config = dict(
    n_layer=12,
    d_model=224,
    n_head=4,
    n_kv_head=4,
    head_dim=64,
    d_mlp=448,
    vocab_size=2048,
    activation='swiglu',
    norm='rmsnorm',
    norm_place='pre',
    norm_eps=1e-06,
    positions='learned',
    qk_norm=False,
    attn_scale=0.125,
    bias='none',
    tie_embeddings=False,
    parallel_block=False,
    extras=['capped logits'],
    init='normal',
    init_std_qkv=0.0308,
    init_std_o=0.0,
    init_std_up=0.0308,
    init_std_down=0.0,
    optimizer='adam_variant',
    lr=0.00134,
    lr_mult_qkv=0.4,
    beta1=0.95,
    beta2=0.98,
    lr_head=0.00747,
    grad_clip=2.0,
    warmup_steps=225,
    schedule='wsd',
    decay_fraction=0.588,
    decay_shape='linear',
    final_lr_fraction=0.0,
    batch_tokens=32768,
    seq_len=1024,
    doc_mask=True,
    train_tokens=148000000,
    steps=4517,
    dataset='wikipedia_en',
)
MLP neurons of a small language model. Each row is named by its layer, matrix (gate and up: input weights) and neuron, and shows model dimensions 112-207. Each number is 128 + 32 x the weight over its row's rms, rounded and kept within 0 to 255. Numbers have three digits each. A neuron's up and down rows have the sign that makes its largest values positive.
After each neuron's rows, "fires after" lists the tokens most often just before its 100 highest values on Wikipedia text that the model never trained on.

L7.gate255:103137174145111086107094122158086147071131086149177145130079119133160112132143120118152182139145118148199115135151115093087096168113210115134110133126132142038146108199162103118126098165135173076105123172118123102119183150133156196139119178084094146140127095131143162107104088081133132145
L7.up255:164127077119135106085092150118149067112080055100153128098148109096174107153164082125125111075120167135138116163140109123109134114127183142121150103138166134092106137146166110105185142168061045159164080150125098121124134126090130191167123147075155170125124090163111157148131170116125227156
fires after: " app", " cont", "P", " d", " v"

L8.gate197:105131130113129103117133060084107105131099111109152097126100109155068129140129104096181126096136125135157117146153080104137058160086116073153089186174067143119125110119025147162118144149099074154175132129104109130094121090113115134140108076144146141145153180178113140130163134156204133102
L8.up197:086156069091104178109168120102045099167121160169182134168122154095142125080120136129126077109161085093142123141102118112189101133101148103137071168154128100198129053147098120067157107138090149104137127174088079122127106088105165118150130111148154107097129096114173124054179205192175123108
fires after: " f", " comm", " For", " n", " Comm", " the"

L7.gate174:170110122157130087093089144124138139125145141090144087152073170118138196111092100113098144036134133112138152124139148143153039149162101110123133097163150096162146091093149076111131148113153172124163116123134123172163135173151172120133151199119165131143037130091073147162138154153150189123
L7.up174:108073110170061079095114153179106137087046189136124099102101156153158153171148135072094089107145128129089186124173121143136174119160128040147103117062097139089116119165145084124132120139139142086137091108091127149096116159085106160205149151157121142125112147117182118080162138114121119141
fires after: "|", " No", "od", "o"

L8.gate356:155110119096108167134173195098113086092073123163176095146142166101158110073113119124164159120125146131154137062102150132161153092101171117151194068144106078136132103155108173106170107135094105127192160161081091138144119107160153163126165161132174103135146128077096186121090154128132124143
L8.up356:163120236095073062113126190119162063153147158112103125134123136157112144071127157136063188087116106121137146149131095079178064191121125099131145117129138133115103123150093127110153094064163132094120141055100115074098136139133072121123125124092141116102222110116113168124113115088159212095
fires after: "ic", "ric", "ograp", " stud", "istor", "op"

L8.gate234:132169155145131157102109145130162083119136187114076175167158071143172122112152068184073171101107143078176091104206114124168112151168142133072178125108145158135119118106168171081085168075111149107178100129177111099175132147142197104111114131133110126073120119096106155133074102117141145167
L8.up234:068154093101133096115130192135157121205120148136081168134136158176138143147141133161114144096189072057156138131127127122154122125162081141107111102151155203123160112096160094043106112126090173110145090133128175158131173082153149135089098120149109104150148103163125170153144102175134070109
fires after: "w", "k", "m", "j"

L6.gate386:154142147066125118121110222145133085126107160144156115105111083158130197148169117134138192162170198120144109131117104138167177137098149121151109135151116102156073158116170127106099136114162115137109149182083107000082100144119174079084119128137114153151165144165122156105130121157110125150
L6.up386:154114094103100216159158155136125112085098126134093095111117102108158166102141109099119126148123145096099138120164119168156188109158182110131110121161164070145074130112165103158086046112103116111147114127137161100125073118115133081104120111094081113131153176210132064122154159099178115119
fires after: "9", "1", "0", "8", "2"

L8.gate146:164107103133071127114150085090118163148115110123187162156115100194144101074160125158116141135189139172144114138088080210091155109147180114131110084163082101119168139083142133109172151104053139142226125178170125093177125108179087147132133113093146112152149194141128143112175112121121160095
L8.up146:087176165124134148146122092140175126207084150137127135152090099200121128157186087155103085117123100123141115106088113130095176123120168133093102165081111134094125161119152144144184157107103119169066133123166158143102091109090134117142107188114124148184119079083133120132147158090079138140
fires after: ".", "6", "2", "1", "5"

L8.gate127:182117175111203136165084140123071143207163147104138071153103178128178134114156099147121152130155155161132138157136121167180155090146109099088197136153130086136172082158167143134111170141139104191170169156143115094144075098156091101153053194097161156128092171118124172142129145120075173162
L8.up127:118155194145121159046170157110155130092121122086093083102097169135095163123105113161147123124081138048108142180092146138138148143127097100095136159132166134183145153089115072052133148155117135092085120081151123089154128153121153138115110097172104099045132107103122154147204115185130089090
fires after: "l", "el", " sl", " j", " William", " sur"

L4.gate200:162117134128145118126109176140091125091112121159154140084138127156088177138121154115131224102091164088159092061154097159150135160164107131074171148084099079120164108117096121155141102098142163065155102157112133101098140129127158081139168131128081123088109171089121191159079106083133155108
L4.up200:129096070079111092134098094125149069097092130128174108137115067193116215156123111132074175137175123083145090118158094060126113142145099140161087184128084065099141067095151153118142185143146136116138151188132196120080162112090155088126086156149112117175109163145110147099092148163169179105
fires after: "\n", "|---|---|---|---", "|---|---", " High", "s"